{
  "n_layer": 9,
  "n_kv_head": 1,
  "d_mlp": 384,
  "activation": "swiglu",
  "norm_eps": 1e-05,
  "tie_embeddings": false,
  "parallel_block": false,
  "init_std_up": 0.0496,
  "init_std_down": 0.0,
  "optimizer": "muon",
  "weight_decay": 0.016,
  "steps": 11130,
  "dataset": "wikipedia_en"
}
MLP neurons of a small language model. Each row is named by its layer, matrix (down: output weights) and neuron, and shows model dimensions 64-159. Each number is 128 + 24 x the weight over its row's rms, rounded and kept within 0 to 255. A neuron's up and down rows have the sign that makes its largest values positive.
Before each neuron's rows, "fires before" lists the tokens most often just after its 100 highest values on Wikipedia text that the model never trained on.

fires before: "1", "2", "0", " |", "–", ","
L3.down73 [151 152 146  95 132 145 116 159 155 114  98 112 193 134 115 126 163 115 127 113  89 113 181 110  99 137 104 161 151 105 116 133 150 114 132 111 108 112 154 117 110 143  72 161 150 151 163 148 150  93 151 158 100 148 115 132 104 124 147 117 122 128 138  97 118 133 100 163 100 104  93 130 107 136 102 156 188 149 107 181 126 193 123 145 152 127 113 136 126 119 144 144 122 165 164 160]

fires before: " |", "2", "1", "%", "4"
L3.down2 [ 88  80 149 104 133  99 121 110  72 109 123 125 168 130 108 108 101 114 135 147 142 135 151 124 110 138 106 115  94  89  81 136 135 132 135 124 175 107 235 136 135 119 171 150 170 124 140 118 107 103 137 189 131 138 114 125 106 124 134 100  95 141 118 144 113  89 136 152 122 126 163 104 132 132 120 122 125 139 168 128 125 133 148 143  91 118 148 130 108 127 100 122 105 124 171 134]

fires before: " ", " the", " Party"
L2.down168 [128 117 119 134 203 104 130 119 139  63 151  99 115 108 122 140 116 151 131  91 157 114 107 101 126 124 123  98 169 140 130 150 119 164 124 103 116 142 129 107 135 148 149  98 155 105 164 124 129 127 146  92 134  97 143  88 176 130 119 164 134 141 119 108  96 104 120 126  99 114  84 127 129 148 106 153 100 137 149 107  97 122  97 103 171  63 127 156 159  78  99 138 111 120 136 141]

fires before: " ", "0", "2", "8", "1"
L3.down110 [ 84 150  89 159 149  89 154 149 132 119  97 107  91 162 119 145 117 134  85 112 119 110  99 128 154 107 126 122 149 126 127 152  95 106 122 121 117 166 180 114 125 107 141 116 112 120 127 123 148 160 163 127  90 101 171 140 159 152 144 118 110 117 143 125 145 136 175 113 145 118 167 128 146 127 124 122 119 189 127 161 145  72 112 135 118 105 177 131 147 120 145  78 104 141 139 133]

fires before: "0", "-", "5", "9", "7", "6"
L3.down194 [125 115 145 164 143 125 151 125  99 111 108 132  85 147 116 148 171 142 122 139 148 136 140 138  87 132 124 137  80 172  91 156  76 131 116 107 115 136  98  90  97 116 186 134 184 107  66 121 138 178  95 141 158 124 161 172 135 115 111 149 150 117  99 123 122 143 152 117 146 126 167 143  88 106 115 151 128 137 102 113 162 138 139 136 116 114 101 128 124 124 117  83 147 120 128  55]

fires before: "-", "\n", "=", "|"
L3.down216 [146 130 117 110 130  95 100 145 148 114 135 131  97  48 145 152 112 167 115 106 163 125 125 148 169 138 128 104 127 141  61  91 147 141  99 151  97 136 112 161  86 155 113  56 146 140 129 120 140 145  93 131 116 115 117 108 125 147 118 126 130  91 152  95 124 146 139  99 157 129 154 115 143 135 129 146 105 134 125 128 137  96 144 150 119  78 118 164 151 114 108 139 145 136 164 130]

fires before: "|", "\n", "-"
L2.down271 [177 111 190 114 109 167  88 132 101  96 138 136 113 154 156 126 143 141 103 144 145 105 133  97 144 166 122 115 144 141 134  98 111 145 102 148 144 101 145 167 106 105 165 131 178 181 123 133 135 155 135 186 127 133 177 115 139 126 151 144  86 123 137 113 155  73 110 149 123 156 143  93 145 155 143 149 155 113 107 136  85 152 152 107 118  96 124 118 104 151 143 149 131  88 141 105]

fires before: "0", "4", ":", ",", "3"
L3.down157 [137 116 132  91 155 101 114 124 104 131 151  86 147 123 105  76 110 127 163 116 112 125 130 143 175  82 121 105 137 134 135 109 119  80 139 140 107 115 125 124 111 158 145  92 140 134 174 131 131 108 119 118 159  96 133 135 147 130  98 129 103 102 115 118  77 140 114 147 143 114 148  92 133  81 145 149 180 104  97  95 120 138 159 126 154 114 176 147 161 149 142 130 109  89 170  99]

fires before: "\n"
L2.down285 [123 130  98 138 116 142 145 133 136  92 121 127 159 137 100 130 126 123 113 141 145 115 165 111  99 117 136  95 142 160 134 162 142 135 152 124  89 124 148  80 106 138 149 125 145 112 139  86 147 125  78 162 113 119 120 151  90 124 136 154 135 162 121 126 134 125 153 150 135 112 125 172  67  82 170  72 132  97 100 173 115 153 146 109 132 137 157 123 145 110 116 114 116  65 134  98]